MLP neurons of a small language model. Each row is named by its layer, matrix (gate and up: input weights) and neuron, and shows model dimensions 0-255. Each number is 500 + 25 x the weight over its row's rms, rounded and kept within 0 to 999. Numbers have three digits each. A neuron's up and down rows have the sign that makes its largest values positive.
After each neuron's rows, "fires on" lists the tokens most often at its 100 highest values on Wikipedia text that the model never trained on; "fires in" lists the words (lower case) most often at its 100 highest values on Wikipedia text that the model never trained on.

L4.gate629:475482507477500492515541466537472507499458470505465456506501506500533528493537502496515528486523531479441550500501487542514507532486501477495493513506537508454527488510483492524540458508508521457513450506507520475515487480484504508483468482474501500488552542526534510498507548524548495463536562492520449500499504510493528455556475465490508506501499439494472477513497491517465494479506487515498504489494501540477499514469508507491509501533532488489459474505473486491487521507500528456477493465477531483511474506498509494476504477541485466526517518495481482458505476453497495551486537534480536538483511541497464500488509509518516521523474492445511495537552512506487523545501503519502450511491489575475507485497500491509536472498452508455500537536480513518499527475522497
L4.up629:513477460505471478517538490502475490509490509478452461525480476496491526486512551482486485505456486462475487556508482520479534476507483429487507488474512522477500504499465498506497466514510498491521518497491519508501544487481453518481538510489487532564507505517520526470489473479538490447522533517505480500531492478500458462509503502465521542534498518505493532486505534521487481490537537508519520485468487488490537481523489486506500515532476523470577442487480507510533534512506482509431506488492524498488475516536533523497488493493508498525514538497522513512490452480499520527500493527517508505525545461503497545495520495534474514543479536460520537489486452490513514514540496513511473537555524513493495508477509453521520520502486457470514549523504559480504496529532516
fires on: " he", " She", " she", " He"
fires in: "he", "she"

L4.gate132:479469526498494471498521509483528479515475479495475530470493507465516481509529509527531471548549469522542503529518521500490484494508510483514498472471459491509477524474528521479530480473535513456549496513523509502499503510491473507498512550475507462514522529544530493512534498482513467494528458489516515455490527511487522519514476486513513501517502491516487553489474510516542499498437526476496510460485472513528509517487513482518542532481504503485503498468523461464481508507484501501509498502510504508514480496469476514464453523520502549564475508493485511516493511563499515511439502526468471501483527489540534537473546561503508516519500506487517464494466526511488519489510416546519487496504508517538513489500486496540554489552502534550479541481473516493461475476478512
L4.up132:481501514528469521507490496502498497493484469501518486488467504558487479517511490477521503514506453469467474524479465479488521516465430502518484485514455560508459526470548499507481531491504500503478473492516548502536498476473502534466475480483529513516450537523506513504485525431515519429514533527490495477491484512511537501520525520487507516525509536489543489495536508494528472476511458514500494473493512550499493459498462470521518491562485484514542503498519489484561520537496481523478492498506510468524536514524533471525462495528475525516483563466515517531494514487470502493504496527489489546492580477516466502451513501477509472503492510519481480513478520510471454500480516509550507497504513487508505500554466500510515491548506526516507493518499504519540518503494470
fires on: " She", "He", " has", " she", " had"
fires in: "she", "he", "has", "had"

L7.gate664:514489508508520486521507489497514496538582525478503537510492533487481509492542506539467498467523518484561539479463513506464529526475525481513535481449480492532565546564570504498471531511510481485489520533514517481518530483478515485502536504497514544517497532523510476489502475508539496545555515497530495457525501469510572516529497463539463526508529476461467484519508500510514476501488472511505509492523502491475517516531483515514535488512481486510478501485496509513453504529522503478482516484496495494519493511525446451481504504492511551521507505504507455495533502474498523511505476459544511500487515483526522504485500499522479476512503474503500496478514504457480495473521515465533454521494453488494564464503546499472490502503481483481530519498534495493534533525508474
L7.up664:494498523455457508511513468477523498521509456446507487568465482487506514465495496497510525495497504494478546511523505463498488504475505508503473499490524506494486528512515495492498511497462498523502478497500484487459500458465491525508465498516502494492496474488519515514476506498501465530565479481496477526518478459458483494538500522446490498544480468496517520507530472547505501518501554525540513507439497469489514497527499517497502505436499497490517501480483530461519522471501529506471511479492503525489548534508459506493483481511478509476489511541526483539487483503477444484496446456484476506491471494479559489529495467487499505504546494531523528501514472524545508459497421509529493533523492499549517528493496502475492519490506498494524488441436504535493527491469435
fires on: " to", " in", " of", "ly", " on"
fires in: "to", "in", "of", "on"

L5.gate622:502507503508499496506529508506481467499494530560511505514477487491488513459488470504496492507498496495523520516513545510492501488498490535513471557506476498452468514483518443462512494484494533545527486495513488490498508504456474464478541464493488488498452519515521491531510475445524474502581530497584501490523487481458499477529494487527488519527461497509467474529482517535488450479514536476464497515521516495507501485470515494559504546509495502437532460497490483555480462495476487511529558490489518505534520512488550493476508508525484524496533498476497525499565472463510501515443500536470515490499496489505513506491497520479554484545496515503516479514558486466503498472544498510524508483475475521466480472528486490532517496454528506494510494521493488518500487506520487
L5.up622:518509493485461482469504494469480512520513506483495558470485487478495532496505535484512531515471534480511474429528497476470496515515471523478456541473514541473484486473442495486497453453510454516522497501516463434536482509545492507510510477500486502470535492486508468479522457481490521517505489531539479491498517479473486500501493523549512478510508498532460482474498506462528462519536492496488489531490514515474496506521418476498463513519481479473497497499516490502509494546459514491477518504472488518504489526512482504498478514493491494497476461479530456526478528480510527526525494469474469545509530550507531517491507472558473529527490501488512446552540487509477488522512507543535507498500441468510523473511550455486486461486488468486509519467515487485503494493494486
fires on: " in", " made", " at", " on", " during", " In"
fires in: "in", "made", "at", "during", "on"

L7.gate224:474473488505517501513542465537524497510529489471498505542524504497455494476510498457448506488477500520482493491492456516468487483503471529478528497474467519460495478534514533505482479523491471543490522522510504492501492480503537506514511511453515518477531438521432485478468518489472516499490506471503483531501493480509481490529473528502524511461484483517510510468492530483512522469538504510473454476484503474534506531519486558505484498504420504525493509489540482484462499554514511508505519520511515461488496497497510507529534480532546487438468497531485529522507488506477467548502479577520528475495510460472478514540468503484506504495491492511536510518504511476476557501482477514490521501501472483491469485441467551507474495508499510497520492460487563470506484474460506
L7.up224:467561497510518535477528497523477472509503529493498467541521515471520509477457469495510476510504515500504532507523506534501487537480516491540491518492534567467575511472547532491504495518523513514528552522491464494538521483498486503499517543492508562512500481544495520479480533516486509490473515470513479505487448468525539512525452548492480482486497468482545516495494464530490525532474503499497497497469514490494515554470505520517492479470501471498457507499461501500489503514517493450528475500512487480545492518527508520526504495543535536478492505511520468532485535521531503533514502527470535517503498495449470503541487491500502472509501519451503505486522457517531472471521512483501559484511465513475558487508480504505482512455536501527490489561501484492477456497502490
fires on: " 1", " 6", " 11", " 8", " 5", " 7"
fires in: "1", "6", "11", "8", "5", "7"

L9.gate494:491514465463506493496500516505523523535513493511512497523522475464498518509483455522554527471477458481473531490504482497489551456483508515527491476497513486499511519577472513502509507501493504470508514520499481503491510500512511524569471483486493471524486505454525477512483520529476484501545499500514510499490534535531578511472542478522460497517501542550508468512519484525505489516453478510471464473513506497489542479519482494526512458526495546514483502472523493538478503518442514511511498488487515559448525518507478497496499496508453543493464493485524477512486502495431511473493506473526509469526515498492468511511501510527519491522544469458480528491507493485545485473473467462507540475464480509538547494491499495530534512506463491460468469478481494489483557510496466
L9.up494:527507522523498548497495527490521446499519526508495469526520513526519493496503458538525513514497483496511517484474534476541544499487532537502529513497463506497513534526508546510523496470529479510502480466505511517524521482502519528523523472487477433505512496472490483494475508482475451503481501441470474513512496540447501518508509488467511488518462516473474493474523481467465460539512528517500475489472502489497522496470499531511496476410497472529486480506518503499539485526559492499512494516468472501469486418494453488492522467498524473517515508498525487465527523528502487484486473512511492523552479466495471467513499541499483488495541473477473527542474502527503526498507489494496469520518465504529532526477486576466475501496517537480522501480531534488469471526514515
fires on: " of", " to", " for", " from"
fires in: "of", "to", "for", "from"

L6.gate137:513475500516515485484473500461512539492514511468503492501490500484548474461488491528490536482488482449512560523485496501476561529509487484485448519493483502521512523468487464486524522503501470508526498527491524475503496455497511502512518505515458488541493508474492497462519493474508508502541507515485510495511522517494527536528466486508516540526540486529545495538521500488509521464515470515438475530516479510491504421517473466490531479474532515499488482505467493553525484497535452500538480460482498447518519527517528548468504542468502519482496511489509507520518488550453501473501484516504481487512506451484477515510478509499507499499442506513488526506511523509449482502490483475489538478501564536519505479480481507521494467556485512538525464478480503514546486441485538
L6.up137:477481487472492465518524498492511436474462506484481449498529485527501513526479509472484473455553489503539480495501502534483464461491535481465522467487509511531517490499506541527494481497526460505473507502484545487504500523524550469486485489498483539482517474544527477488491461495504518459485491527504505472483468450548461505438481498504517530513504497484473498502520480445447483521507517516480490492482488497512536516491465523537481550536487466480534532495540503483448453515487485499496513491519501527475509509466482503503503511494522487498460506469524541487463507483517533503528491515486498492459506484496491479513506507456460478543508541512487528475494466470532535469420500484492504532491494493474539499492454550486515527529482498485473524480536508483534537503510498
fires on: "s", " his", " in"
fires in: "s", "his", "in"

L5.gate228:539520512488509510490532518504515455534493554440471539525511503471530508517493550496524532482508538520499551489511516488541502516470502516527501500508491507488525499531486500440492480519492500506508490496512496526456502470518509517491472512518487486480534481454517475522498496461488500503564459468506526457497511508528497514464496521477538546543500522476493479500524514527517472514507527507531508503478536453482475513476471502499495502495530539506515498501458521487464516513496489512530511513464518515527461520512484488511470457517482526474515550509474527517536523499467496511440475511523514486570518512449489505537517514478522466544492500490506542493510503452505461450518477497507463485489504461528524479517528505501486544530464464485527477478514535528470521538458457
L5.up228:467502522520493528494449518511487446579564536448465497513521539522507506500453519514512489500499500538474528507472525534513504493507489491536545486477457503497503504554460526492504504511458500519504513518520487509511471492490504483548532517530517484471466489505505511501496484478487520508559491511505496500487469503461516514496477487497467523508546549466505490498457531493517475506457471497503528495465509481523504526504498482502509540484470468537536479529452498502486530518478576507481504489535518513477486504512473477537482502496468525497481511484484474489531530475485533482509451521578515500504496496494528464460533462484477486521504480485485487490498500485475496495496472475482503485477470445496524528468546476524518501496474419521527505511524510495502503491491476
fires on: " to", "ly", " of", " and"
fires in: "to", "of", "and"

L6.gate256:518498499519491461505495489513498482487505453524486504512507509530469519474512519514509505484478488530484547489521459491488537518508511476467463498461482508475475519472552537539466521514498467522511541506548481491490513523517458526492501471510503507468443468461541523512486468489556512494547496484495497471493511498547538507534498496519515567547486510493491501495524540500511535506448470555493487444517510493495462486516520433457494484505498565494507522522508497500503551482464518511473516504527449498518526468546489493483489453484486500472468487499471503471506522468520525514503456523474475533514520455532479529486518432495519490481487492485461523516503461501498492508470503494490529543456514515513526490476509503507491527522532498496504493491510484465496468480465503
L6.up256:527526511514465497511482520467511483509482488529537512491527542524492479490485493465544533498471490495464553464517499476540498510457489516506493486510481508489508493503483496529532512509502505486483497478474510495505457495482433523462478465479485490484478461467527510513525432487485473484515473503511528496500479484487497490507492509469523527471471535526503504500482539523494491512502494509514476498569489510457488501483508529490538541562488529448556536483476503503527472503492482468480450504508489509516504453503533473492534493483524482490515493551513460458502510475527499485532472456473461464483549500468532510538513486522495491508486476543503529499487471500559484567484502450475456521458486540469500510456522512463501526486465504481525538503512485495524497504513495
fires on: " 0", "3", "2", " Smith", "0", " N"
fires in: "0", "2", "3", "smith", "n"

L4.gate410:491489553532481470539496509501541481500433501541544505535496524488474503510521484487528521499486516494475510541508476505464476527499491524480506523484479523447486484482486477495528502505431484470520488491503449486485462463488444457481462494490473504513503497465465540502504496521487474505552538511507519473501499530483506575502484506469486481535488512483472494493516482507488520467564534510492481493489527507502496452544519542534475511526486521505506441467507496532528480466508478514497491486501444522503540446494525521509542500531482502492512529474483513517511504498489540497483529481534498476541528503505538472529492484515513517502546514553520537496496480520496539500552481483521494519496471494495484461537512498500463487485490496512507520517457538458523501504500539
L4.up410:482512489495518485454483474524488527532544484500499515457516484513547520488535460482490482438487493490482483502513506514478464516508474509520500532508501513530501487547521466547472476505534444499476542489452486432506506495533527504515494454499486459501537496512505488544500509522509479490529462526531479485526539526509500478493492541535489512501506497494500523522455544495477503514487486535495525470533495485505498500468510478517459483498515480507522504498523446459468541473528469451486518513487540445503497529493492556454499532550518547477499488512494525494480513500479473523513482446563535466513507451501519501485469529497464517518499486499492508489533494514487532534489497514496501514533498492501484486515532493499488490492487471498496472517483467532539467454499433
fires on: " by", " as", " in", " at"
fires in: "by", "as", "in", "at"

L5.gate166:493506549490478527491517489537529494541529509502501475512508485507476512469528504515461525506504470516512528508521487484433482497489483478474532484491486520530479469510517460468508502503552514490437473519508446504513486475492490505484472478531518516458488438518507482462469532472540507434534512521433462477503516513488504525501493528490493497533529489530465493491511476491510532508511505490481483500545492467522488495497479494440524499444492553543468525474469496464509485524488490490488475508473485480479480448506529517522520522522519506506492475500522498531495465473505480486503547495510497533503517450478476492490468501480485489511462502531455532481513485536510507487514527537500493507472501560490531559479461439502512516535508519513523519502512545518479461482518515
L5.up166:516479489481480482507518489513538547521506500467505518521503496484460535493545495514516484517470474502517541454513525504501471458465527525514516516528519511547544484463492519483481497506475502494522548531466473488478503535490559499500459484508527523474479483498478482481505464421479458484492513491516494471490476505502510461517501494520529539495461505533510486517479508505504468531485515505505490515500499511487534486514527523478498478468516484503525489472468530505504530494532503535507517533513477501530448546499487477484517533450541519535492539512515517532524522496505502545539508534480522484515537483469505485498497491487519485546514549506485580465543472480477490544500498499533496480530501549444494501513505525527517502516452529503442511489516489485484434486523494
fires on: " 0", " 3", " 2", " 6", " 1"
fires in: "0", "3", "2", "6", "1", "4"